config.toml
n_head = 2
attn_scale = 0.0884
steps = 4915
MLP neurons of a small language model. Each row is named by its layer, matrix (gate and up: input weights) and neuron, and shows model dimensions 0-127. Each number is 128 + 32 x the weight over its row's rms, rounded and kept within 0 to 255. Numbers have three digits each. A neuron's up and down rows have the sign that makes its largest values positive.
A block is one neuron, or neurons of one layer that tend to fire together. After each block is what it responds to, as a language model described it from the Wikipedia text at the highest values.

L6.gate269:140082170172142180163135096136124114116131124114080068075104150079087113161158108136141113108072109149122104140094127134113104137112152169122121133108139158179135140150153137158080133107109132164102104102111172043100164124090153162117170110137094171137131081103138156078111106150151133150182068103133193124130044082150119128084149193156131104146166131077109156165122096083161130122073
L6.up269:133176177094130125091107166174163213098089087091115092064128080075115113112136110171190077175155076126163093125138136111120142100116147096169076159099140115116154151120127111160139140095043137151095110111109150101122189150116198153157131119077165110165098086063102143140163116124150163089142165135162186124131150107157154151132160133147130132137166141128112101100076124117118130171095
Description: Commas closing an opening date or phrase or separating football goal scorers (On 19 June 2023, / Additionally, / Adu 44'), plus mid-word pieces of foreign names (J-án-os, Joach-im).

L2.gate294:139141160118142154141082120075113160127122105091147067166184137134107161129123103148128106112092158114129127119114084138145148098113146093087112104079099115111103150052116150062126089070124166135122164076052168121155129088075087124179133134155144139096082156110133111075033127090138159102131112177140177149068161120130084108129120063114094142099156156083113148127160144167140157118094
L2.up294:110202132173068048130110163105146154167165110107146128137210142091136100084131178128108090173138086124172093150103149108191095108118133093110108068140149120112171171133142142095164164126095124121141120150115115124105082141165136131119107090135139159127164125127205120115098162068138119165159170172132135094104099091083109131086148111091129126153110115076128092074147090141125125150149
L2.gate392:127115127095069157184074123141113153109110082097093170147149090105086147126148149157166097148096107157128104142150107139146153127104117073137096084107153134150169117142167082110050110087151129163184164141115179138150133111089155211128101145034132138120122069172150212119133125128114119146134075171102105139088105120133154164156114136135112181142105123104120072111112154127075171103081
L2.up392:177154147134102136142185118065150194102100059133148171147166119087106157157087114137133112134091135133107115154091092139147159134165139144139158168134078129115104171145073111041117093072073122143119150110112141147060092174130097148121157131134142195123136096083137106092163083170130128082155088148143160111084135112142158125173119116167083181167139121193047098111148122096128118144144
L2.gate493:120109135123052151176123169119141167138083107138117070107068161083103120176117180140144146106137093169140066156098137120090145172107084185118114095110050179152081144110137084127130115133097136132117120139118105057163082090144112216133137171141116199113159121161123147043081093169158125080112127081134168133121111126142073162169121102120112139125150108077130149129133105148160186116121
L2.up493:097124175120081138127156219141126153121154094138086177155126075127100064128186111124095079116099099204082137126095146132162176105155104180128151046153083115122078135115128128088117149134100128146106099090126144095182088148104116165135157148136125104111079152082105127142158136114106134069125120144147149138127081113119075130174214077184072101155101135121098156093078182123119115110090
L2.gate581:102077122160085065110175161059114148083126095113155136120167175144095150131117121095149076124154058115078114142147119137163159150104115156060155065148160131148110162146143126128122170105178121156189162123117140197072079164099191113084128097122159188120135117176158093123075168174095139078079120139139057125108158129137104114119119133094166181122117076110123141126178114128129123147139
L2.up581:117122161127147106109113076122144194113141097136133124176135128174148085134146170171146107103127140088170109165118115169104134176107199152142206109115084144101107155100106120125071153141161127099111132152131087127101139151160164112111159183139153169084102067121205128102110063056084134091136103082086146142119163125132130107148126148091167142148150103065129182079123096195137165114168
Description: Word-piece tokens in the middle of split proper names, mostly German or European place and person names, such as O-ber-liga, E-ber-stadt, Ross-berg, Gi-ul-io.

L6.gate21:135148102068155120167157093082126140137128130143126133122157151060145130101109152122105127127123128127153115098043111115025129108043145072139138166077144168137170105158108170178129132156098069106130147094157154153084201103115136152185083148122139120159180105144147191115109168117092131177155181089136113114108094118165127160105066165084165147157138100151139164135183069170145192138138
L6.up21:163154150114183113123090177181077126148149114057120125159130148114120106151144090173087131152143146175190115117146104105113096086107159104093172123041101184158141126138115125147138152137114157124077132136147158169135138116131165172114159121132125110144159106168137062080132135154131158142077150146083172105150114138099125141077097200161160140161122134130134168187149148179114139132135
Description: Short word-piece fragments inside a longer split word, often before a suffix, such as id in Balidan and capsid, or in Manor, al in Commonwealth.

L3.gate44:103093120198088143132165129090112123156145119102110100120098146130047171141122083161130096156121121120176115128112099177079140130080115089127096134077131143113073111128145176114143112119162210132169128175163087155127150127127164174093142081085152117113170146152094120068136076178138118169144091082172080124153070133175102147174117144106111151151190127097114114124112119099139147103067
L3.up44:182153054117085096147146076177195159123180133130153158129143110172102132151105114127148107165156137157130127167188126091078238150152090159129131184165029147187098134126084145081100142128118147078141066122119101134117187153136137096097140153133135161182133110111133124144160121078069097142113110093077135110143087115134150151142140128116152152160146123158124109078108085095140143146068
L3.gate52:135166122086144125130147108110102186171166100109075104145144145125092104110144175159173167077105152104106133122118165116152177144042163135099133144182064164097094122122197140120170136133186151148185158126168072148134139137088126161180137111143187182180116120140082148054147195157165099139179103119167101120204130144135106137111085139107159106098112166154141066089167133161107173135130
L3.up52:096109127211082114139126044106161109174099124172141132108084133116155145133138073138127151155153086169141153160087051110064136176098126180185173170111140171113126168101148142102113069140125112111105139092146111153143117066129202118101143113129151122091122098144162146126126146099098132130149045114108118146057074153171151138206124148113120122094140156126146133109160153129129113166087
L3.gate59:082079116096177076138148135115117197141078114154095137160116120148168104089209107085164143120108094107169071139130157155122142153067112121160134118053108183090098107131152122133117113203106133131179153122102134159092111115125109157140141159132178110152144142167119180151095087149199101179168070163169089153186095097109121121096127151102127109132131097125147123125080139125112148126056
L3.up59:167114157171177107136127100154086133154133116124137150114099162185119118135160150110126051075103135149084182146149177150098145116103138139099137132092139096143121049088119081120137187094137129104139130176073168151162202115118127172125156111084136060098157149114119133140134125168136137154142161122118046163118172200137154097154069120065125126163159140169181142094096152104117123163073
L3.gate141:093119172118141156121122097092127105124105089177130107128100162105090160136149102134133146121133097074107106129134153114125168144104165099141140146106178140129114130149173149184112138125154172161113148142109173134098133119073204186184124168128107062104154107104142071150177151115164179121099058122110091129117141143127151186146113082083137151122134177152116144062172091127182149118087
L3.up141:133181131079115109058027130120109125146084104138087099138162134098080068152120079167146175153140156127041174153083183127103100150118152130079097148126113138105138136099169133097096112058130115106159084059097113165062103153130123176142169034132098142111125131193112127154130111136158116150115186139137074142147142120104124144092130083108124089198163130160199164105137123130169155094077
L3.gate170:109097097108094135129160140092162108176097142077129096131070157103082130115156108123118157186128111105175110095119163100129097117117159123141128098107192150118145176148111079122106090149145111175111132054101089182132124194139173107142081214193107188106193170172134128123109125160123177187161163105175128142206173079156159161104097103132157152122159136109099153125187123182126122150068
L3.up170:162078081181168060178146138145119073156135117118135141101126143138158141161158101112111153176160160078193104080135106116098130170102144107139095099156068175118120206118120091147140111070156139169108097133102049110097140123146142101074157141148191138114183144087119106147090187161105155100166133149188163145146094119140146108167148107097148114092080140155070153117145153120145153142097
L3.gate171:148156107112117125160152124118160190147173152134174164142105118088149167139194156154184150145095127109198202146085089125153170192123165112135196091116106097109129163104146131103130185056097162151144157136165096115137165129069118177200130121123129128120116161115122160154165114099134171130084118142127093152189126113117174146089143145139140068162125111076130104110168117183176165139183
L3.up171:134138111101100128101107068148162118172113098151156113121188114124100134097143132120168169116210162124109158218096110095143164118095176090231153146100120063139085132182130139136053113088117118121182112128091076154095117098121121160121157143149139139119130074132105113135130133155185124175106098175099114167097111091108154142157123043160150109110116089139140102085117112127120177122115
L3.gate174:096104111114110142136142144064096103125148152126110089093108117154090142121183167166131172059101052150109111123137108162117161122085097145100103131095105117105112160161225138150111113050099140136170158089143172111144172123052110096143130090163121095116127167101100134155079107106169152120215100172111113127121154137114116166134119131176104131141153109119140101100168125137087106080157
L3.up174:174107159141127142148163157098135114220086154139109075123163129141089128146174107166119117124115149148121208129137104123082172083084154155138134126113086106111123128109099105110174156094121223124185094121183101117185142123136115135118136121151096079132095111133139136105086075170104058141150159087125128158071134109111182153114125132126093147132151099149076119085121070149120166100095
L3.gate177:043133157090074077135153165096104095146093170085106132102138118117103154156171084103156111130157124177139082119113179156119187152045089118139117092145060093135158166123171125122096165148131145105149155171131130117118187119079136153066113145096088198126143178156195089115130154096117110165157140127112108131097081081152089151178138117090136120179175185088123090103152168085115151155069
L3.up177:065158069111129094194112153114105125208092114124099141115146096095146102093188061122168159152113152138133099109130116126125154126125119156131179115157085136068172158170154141118096091158158115110122092146089113113157165174123122165137112093087164127137138139218150144122147122096128103141121136123165182148105084082121076085060112156085161207135159113101108104090149170127104149152141
L3.gate202:082169083030113113122129146063177153134136120164100128095092202095099148078154144140126116134104134120116117107102117150158166128025115113151141145094180111175143124149179168169183081098155131169097163140145090109077144133119099125105090087046094133110162108150107119178140134076124140126180172162179121102158110139109136152143091049090161158137126123127097150143076134098138192151132
L3.up202:142096127097122137124179123153093102134153102109090152126157138119051102109091110115144119158128134130159145094112122180080124123113166095095081185116149147080121103129207131130139095093126132135158122172009108107102105146122132133000141115122178123108131144145123083135152123142075104141108169170086091133094108098166094086122129131124166071192164157087158088081117083102116073130122
L3.gate251:080104103146161116138197098105126091121144133127126082098113153086085180207200100157161082142122129106134120154144127115137118168150130117174169119070178227140089205128144151110130097073133192132166146158126094140077143146130142193180129136113137119082150065157121106082130137121076063122177083109107111139098122111211062170160130127066125138143115127135160123111145153148104092154105
L3.up251:139139064162119159149192124177094165079069119112102104146135105103102121181122097165128141169164137131121135107113108078157178103123116158145166120121121120185061084153131096082124132125125169088158154115144141146048198109158142147143093100096150127089144151141168116133147088169140143078116127105147156090140118078154094135130178180097091124139087112112084027115083136072083201133142
L3.gate381:154092140184125155110159179119153059151109108096085108116078152169094150068142108129159097098126072102086092077118120131106142211133118108123156105140094111057150146103163131136154144125106140128111166165127107089099148110151069148090125146085174149132045127091153123062079110134182170118110121110179094142103123159159116111149035137165125069146161133081119131144171107131103136102145
L3.up381:161104084163102170072105125115170094089137178133144117111095173150104144109135101141142134044147169155198144127151133157201159104128117144103130126082148121105143091175076123129136112124130172075183120089123154168079114115106099083132173155122125199135061135096165047094137152135170174078110159104168104110133125104120094138189097144112072115142133085107092160131122119123106102189161
L3.gate395:060098133111116090161089173073125170145137119097108134131181156138043128123150157141158124138148107134089168122103128176083159126112090079166188100124096084135096160062149088146101105172194116092153140146133168215080156135092168166135100086109101156069173101106128085085153052148165115132141086147155088137128112078143139134088109136099095111081123074076101139118108103153108117071141
L3.up395:071119081163138142153069087142148144126091134158128101134158134130112139184084121101133142163063073157127189195128109070082150100158128150143113023119157161121118123208118147104100112207123137159141133133114150141120088106125152163063119184146132103078099114124215159121096106102104099151116119097122167105120071100130178060147143122121127132144123106157207164118138145135145117146137
L3.gate445:083143119177140126171104089078150104198080125112102071159083149122135154123165156142139148131117103144098106164147108167131165134127086131127034059118090123106143115100153089126091123065145097157112172098138140141159200120082159164123160116149111089151140139170079166073102066143171110164162107124151167129109104116156070147097164124119082099143102110135151084173135176138104137149078
L3.up445:090180194097107042171147160132100136150146133107046115095122133092099199120135109119082143145125132127181016134085124130106170146126090122056162144100121113170112149106142103130165106160166125133150140083104168135133155145166177145139110130156140098127195094157118103099142129135093071131169116130127099125115129094159166199119062162135161121139090115073072101082077131144134106134113
L3.gate539:037082088100101125126065131124123130122124129133143068142137097114107145103107126087213157210172103078116118155151147126181166155127124105094119066079144143122098150166134124156116157165161149151114139126066122177093126133108125119201164124116132193178157131209097152110199089107154128174126135151107122140132100076116189154071168141166107121189165129143090163086145132202125154137143
L3.up539:168176145109173080165143108108169096116148063135107115051164128132096145148171165116127124104131152125089174127177086107104155143075149155148131109134148096124088141151109158116146123085110152098131132111077118116108173116104169099112156054182165146091158155094108039160146124103131114102101120152185139109062108142106142172149102075121158109120119207090120143026083153144099159124182
L3.gate549:090157128106041128152081144097146095178126152115108145094182114131122170136182130094184148154102083093120066173112141075143125121103082162077128153163139140133120190136120101170122110106084124109107124117113151055136088143109102078141182159138149127186152127121131125132169123089082109115182193120119158172105083146152141138149079113080117084151101120137085148110182145173171157167100
L3.up549:142151129128141035079219157104117102142192129159170118092153118115097134102115131198121107130106171172120121174118146142076071117109128019056114130169082098152151107165146141110143172143208166152139124122080171113163112174118133098066148162152134146169059095101161095156098162028110097119130182111148118116149139153103106128115118087083169178088102146134120110142126164143080057145104
L3.gate644:095122134180122128129086131133172155171105127106162133201152115137100072078153124097144150125138078122178116122057132130139043091127138114030106094117150166152160025160156064095099134161160101128130173119143161129138159134120124150129141113110134117148054151185149142103164129110155132090071129180135122126160053132119173147142151215122097138144118147135107104072115107110127110056163
L3.up644:122126104175039123182165146086147153103123081127171123143128132087142106102121170130155183114173073131116139143110167172157129112138149099146143101113148085113100131135169115156083133146142177148176112133140147126122125177154167141065079118120133157102132081078109117175153104078163100161137169187151169129173085082079106112062118154119124175157119084141069120100155098134144196105159
Description: Interior subword pieces inside multi-token proper nouns and foreign words, especially Germanic names and compounds, like Lich-ten-stein, Oden-wald, Köpp-en.

L2.gate2:087121109136126155148165187126113185134125124043077112137097102062089096113165152141130116243155116112166109135174163094126144161147084100145209159130172119093107079118105113133084100152128100165101131146134122129119112150137082138095166126174148128179195154182106087128105136174136142100070108183121111117109153116148140128105086102137165131117200143105099076137114072173165129103103
L2.up2:066065154161135115139154158109159149135070136107112138127137153125171116125151142095092149095118139143150148161141190143101156158108088142125146076105171156148131127158144134109163140177108081124199157115128101171140149131094161114103139177108097092153085138134149168123191149179088076151088133107122153127185160138130097117095088106112156129146156124059145121081193141110152139113106
L2.gate58:110092091067141129134153145205155109137110101124117149119086159118088119154163161147107118183159134094121148179137132157124191164102138184117160079069092057175088129118142142168119087180132099136189135116153123173186119119170118145164109142138175155139070147119151160133101144211158122155145096190111117134148117102138156141117132074105131116093109161145086108050131137130134125177106
L2.up58:156066131168074115132168127125116126094157127136086117093174090095118116236141137106116131126159173155111139155155185159106135144070112136091119116151119144041134132151096141124111119114096199112158108085098127129115089118119128121108201110169164088142205078143155165130087089185149153122099116160064124112098136084165076118152112086147138109149131186125152110066168108079113159043141
L2.gate411:177067134114163119102186210122149077120149163144118107088064151135106132076157161060138157122162131144167137158115123094087146120095142194120107127138079095159131128107199147124118115134060156145133179093149150137118159164066136151178134164133118174157099177121122185123104082157127124154140104120125096169127125081124069114170127119071072149128188142187100152149179128127152119136113
L2.up411:098105091144178111124125175077104108163092137099121138122148117093111120144128167159142146119055151118134142097114121115147103192083088074121183091105152146136170164163157123080100164162100123156100122105124134152090074112166196138122086080125112125174155096127167141103120112155139069121102162197091131125103176083126152104099101167099196143138108124130183110132115127104141077072130
L2.gate463:144134125128110171127129146122178178136136079084117055090132196095120135111102174112133102201045112136135148106148120090152139123108119119172160114117151108146175084178138066123119094142121067087110147162107134154120146111100144154119096180115110133131164138070135168131107132143133143170132118141155112115100069157155122128112112155165075157115140125073199154147147117081098156156104
L2.up463:145129118149183136132167122184118112106119116100131090130031123148162127135118106162135111175131126059211086065105116126109105105089120176075166110121134147104158136158043137109134139119112157115117144146126173088166150142120131126106111190181088061077086134150101111154118132150154202185167106150130107117142113146122083126097084129152104158153079128115051133087128159097139095112117
Description: Short second or third word pieces such as al, a, l, ri inside split words, often names, e.g., V-al-ga, She-l-ton, Sant-a.

L3.gate13:105154155162120175122106139116131161098084157108112139253116177118115095122098165159097124145045141164126123161052156091100113175098104208077163167074147151107160071157135162111105133171099137145137116117120158149159127119075133153187105127115143107179166127142127122137122115134082095171146060132159093186137086118138140098085142171096113157117074087134127112094124101075118137118107
L3.up13:098156093173111085113122115118119174128167161110095076159149083097109093122125150162135114122146110106111136131163133139109120118101157130076145086192140142104169156020186163118123170122161130160079158124120131133146116159137216179152076150149175137092119155106177114103118119137139172175088096113140133109101167135169133186156089032124098094128087111128118089127134090133069105066115
L3.gate62:067107084106078126144179116119098139065134173117116079149140129117131064110121092190126169093069137151129107151105187127168175151093139130137220082101077164179115158133128136088119157160136153115103118090156089219083119121153106219108093191134074126184124115120189104103080132192136088202091109129119157158107100124139181184134145078123150141142100141131158086100189096128142103179116
L3.up62:160090127164149130188102196146113166066090065113084155137122114151163089127147130053151089167120209072219132116100138149112115111053183167135155104100130165190107115167143137158133102167159142154123141108136152183098129125085134116133111193169100161214143142080153127086102110188037100105123098209084143151126074174136140095095221126154119160131155104122106116121164102114199132102146
L3.gate72:108143173111172107082066163128069140155123093088098135102084107132090111127110103073141162145126117144135136101138165115057120162108109106058119092132189101164078207148159118073100118139138134136135106150097166041143124118066130089100110133167132130119080109109123096107140113132168127173154150186172136140119143085143150122090107125102126147083120199155138103114125076165125109091144
L3.up72:173133144115138182136129132087067210119100153119147161183164132169153148093153128078181110056132120118112096148168113133065092076078191181089133079067123172109095150172080182098095084114117097147146161105196152095139115093102075097134101132169119098182169169150145155117156113167107132133141117182164116116151147116083169116157107069163073132132073119113063178184114121101170106114126
L3.gate120:111111175163093110148150113110148155112102088090112128134114172146140191115137137100107123145115135101068174143145162116115190122132119164189127201100123115098171146083133106163151121088127111105117160099184116103101145166063142128099181087155158120136108105169124112110152118166132129129109099134060139170043122143162119096154069123137143126099186060067123186090152102121120112157120
L3.up120:124090163121110099138121135116206164091184109037122119151128135097095155125183161171075106133124113117094133102084084154128169120132156157124123130119147115142131113137133119100032102146142101111112107120144116102086103156149152116146186123097149130124107145162093109150083122153075139111114127061176184140114157138120181110142149132111106122130159031108133167135169106050148137150093
L3.gate148:130114139162152128166104146121130127103105182080132137159098168109100145087157112200183129128196085146152098106180136118150145138052133164108140121113124122103148131172185121114134099165127125139131144136187125117174174167141119114124122151133097142149136143204191090092146107147138050137089087131170154132098106076063126173092147156093115164089142138149148176086123090109119142159128
L3.up148:133114120156166135177118140136126175119122115115135161213112098125185194110130198110184096120186116130179093106153146140119147125124134084097109062119142111105104105154102088169171153121161106136142165079163137146168157090053170151123121063136101138166172094101131125101143213138109128126125194208138030140153175136108098092123195107115165087130097123138145106104136166165087122148201
L3.gate211:126089081133127098126107110054180148115147141127124129135121172073119137119107149150146119109162093082160096165187167098096111193110115116053033073117120101124168129146114114035101130171134132123112133149200147162170126088127131182135084172132081130135164138102171110084122191128071165198096112085101194138096104154146191105101151127122160196119106141129163154113192110115138136125135
L3.up211:134144163146106173117072169125120112120153095119142143176150152165081141107120153162141145162175130082144119125157150090130114137060053154079141179136143186136176166093100075143113168162133168116164141081047091085164095142107134142132161133159145095131107140114152164078123062123101136042128133087132167108220139120146126137133078225120103096172190144104146150174144146112154115128094
L3.gate214:124115119137110147150059145130145098185105090029114096173130122126129145138224070155144110166152051135130128090180112086120144084170076137090193080109102103135121144170079112058132111149121115127160151105134169133118158146145090127098078113117111121167157123136144073117179071127174177161139191173130115170113189111112103185174160172138130131085152147168142153144129167139135136117179
L3.up214:118147196066125142110174136153029160123149106098116135176106160168151115119123152193090119105112125131168055118135085133128084118106187159129143078101153184066151119158104146134115140139118056080197123103161107119151127166059140201130114076140167147146085146149129146116157092113114068133100128139173124129137208075156074133093114133151095107141113144141156164187152068114114119126155
L3.gate235:125139145111156125105121188061096134118067136128127111116168121139079123163167115115184160108140109085166076130131171048157094112136130124177163090109119132138148131064146091133120110139108114161161145065130161159140060165105216119140113146141173114117140140112096169087128075124140152121186121162149131153162175125162117082131123099125146063166218157136143085068150087125131120124192
L3.up235:156128167092081093118065175038150157144126134167099122163133122130125158086146126096190100117156161141177102145154121091123081086126142138114115119118173145103149171131130099104117166164125164160073044090100167091213145166130115140126099196131134134126131096119098096080124155104120135151140167129113152132178112121112172097115126190147118135157130128118119154158081120152137033128100
L3.gate277:124117085148094148155122109147134110120125093122125094129109157192126148136142123153129102057169104123154096158115120128089123109122118133047148160143102102108137155055113076135151148107125015132163118095143124058175095109145142148121135139141196083199109167108180093093116142138093128102164183169166163110084095149127118189149092112114163087148095148162189143117191160171135139110116
L3.up277:188177141111127141164184169166115124131173108118082116111128153121116168085140195162118167130172190146055132153144150185108175120139175095105131135044142070110139166106117184082111112162167155122148076171126104156154094093139197121102141129150121128183082100077130092083103151119112119178136095123100112134118127096153111143183141114150181047113074101108110100115142145107142076143125
L3.gate331:153179179118152156145139159111146053162138172088178161114047130124097133152108139094162094138179100170182079127118107100129108144171118125105164117149160053101074128129140075102178112166183114184104121180129128114061099167094133106160150120130102133130113096175131129096143134135098185080107197134136108142168072156155131162101140126126092144128098110154133109047134139103131171119124
L3.up331:158192108107148126145129115113126104151148125158126158146130123125031091113088147123120135162140140079152085147089120134101167159131130119070085154151126092177121122143139073126084145135064111150050141117124138067137077108145162127155112119092082159162158178133105179116088147084072061078106182214142094145118100087102128160115157153125106168141103137064152146077111115109125126094138
L3.gate443:080137122135147090102118168111139104139116111133146088144088150099126104148105149132193060128154136177121126146172133128174107132110125111174215129115106089129131086113120144212091128172120071132177155112100148154117156144123172168148124184056025140099172111127134134112156136166101122149128101110149090156180120151109071083093073052150104158178115149082130098087152108150141166106083
L3.up443:127091098109155154195166144149174147049092157146110079143101132131116094092086101165132154118116096055178190139142121022149104137126115110048151107095155170103099075103130081150148143112091107116124125149167190180123134096069162136166102110168144169122202110130054135128129135091105101195110095154141097120156098148122094078084093098130154114092144157134093118097134097113140155080160
L3.gate477:138168162097119125119143169125154190171157130094141065175132184121080185180172163161162144109143069124167179112184146100074124106088130106165102158137094130181087088132124096152156133188146137093151180176168128092129102146120163154141152086112089111172188129102137072138136128116116089112142072144095143127102126091148112154118117156118121105091156124084142087171139116122081126129106
L3.up477:178161143067161052091116103203141095179137148104146090145135168146086179210159149119176110157149070146166115108104130127163129119191138157151091115161123092096124144103140118049140111098093101140125177084118104164135078132063124070148132182099091155095131087105173117109114174102092135140141129175123114127128188125139142134161172122130156112163174105102141103140124123097077110201185
L3.gate520:115106091138179148160161156147168146151138108087109110128105155121150149101096068155152128124090135147113055092068174147069143143135135095109110074106069186126106061139163138121163127145102098128139080110165099137118136122074190114129112170091066117105171139077144166123083146126119134216152073131159162169144090135119074112162119132080147154109126135111097127111096127142185190119185
L3.up520:105131132100156128150127149117127129124106129128116097172176123158124084128139124173139143149135070204193102127081100114130146140140102132156105093160086031133107165116052074119103167182080056151137064105152119184109079107120158156083077144173122135155125127113124134109166085111126118128132122126189161134108134077135194131121153158116108103177123110095112118094102133134137162170179
L3.gate534:145138115184157148161132189134107107158106102099127110107085133097105100112178072139164125131138120140128144126116174109071125068141084116131146102095094137238135081148186070138149064095168153143089049124114104099063111165161161127145134179104130128127177139113130170156103086134070153171169179164185135152108131137103054083191134113087149074152157139180136121105110115187108144164076
L3.up534:194095107170089094147185112166157199096105129130114109110130156095117082139186036158100158127125159161113089106109114150117065103105108091157086144130120122121122102046188157109171059124112071140149163134140123127112101152081118157107109142126105147098156144122152131143192141045145179158185128117126125088152060097112150115086108141175162092114131151117151141075110151114153080143137
L3.gate609:122125066168106215145143119166157135069144122087223133129127175166089153088118124193148132148151068108167172161115125128164056048074126136130165158147124118151107172133105114071163169069123142128137159113141137186112111129132107150082077118122147151146096135141169141161060118168126127145142132149162136130135149165121181106111187169111142128133157140149136197089128094088090122139142
L3.up609:116085093151125140122094156137195130089168113069191163092114119160136136084037155171108135107140107120120182159106123147168087094125155158132151121171142103128096127133122128159151158069129168156120109117123091155110130101126132136125061102142103157161092126124150104212078136104065132096132107131117170145132135214050139070045158151173147143154101124200120166132104146050095110164127
L3.gate620:171191126175141129110113173101118124193140149144133129162094183031134086118154195185137121157073116188148104149138102137147096124089129135173157094151115100171126121123147129082165159142164099146114138104144093133095123118111127203156112175148089160121222115132156156190096111097105181141192160136106118153124144124127092190121133173077128153146128124135107110115120157175157193123172
L3.up620:127122164086135083145054114134104093135096149118127146150162145156151077091112161141161130143158066182079140137121109107074122169136125138155184099166154092189184149096098125149139128132104210124104149088147125116054114140100090101099145122093103120140098051111079171069112169102184133160155188119105063145152126112126149151163125164153176180138135152155156097128142102147124094092132
Description: Short word-piece fragments inside words, mostly "al" (Wattal, also, Revealed, Visual, Terminal), plus "or", "on", "all"/"All" (Gondor, Widgeon, All-WAC).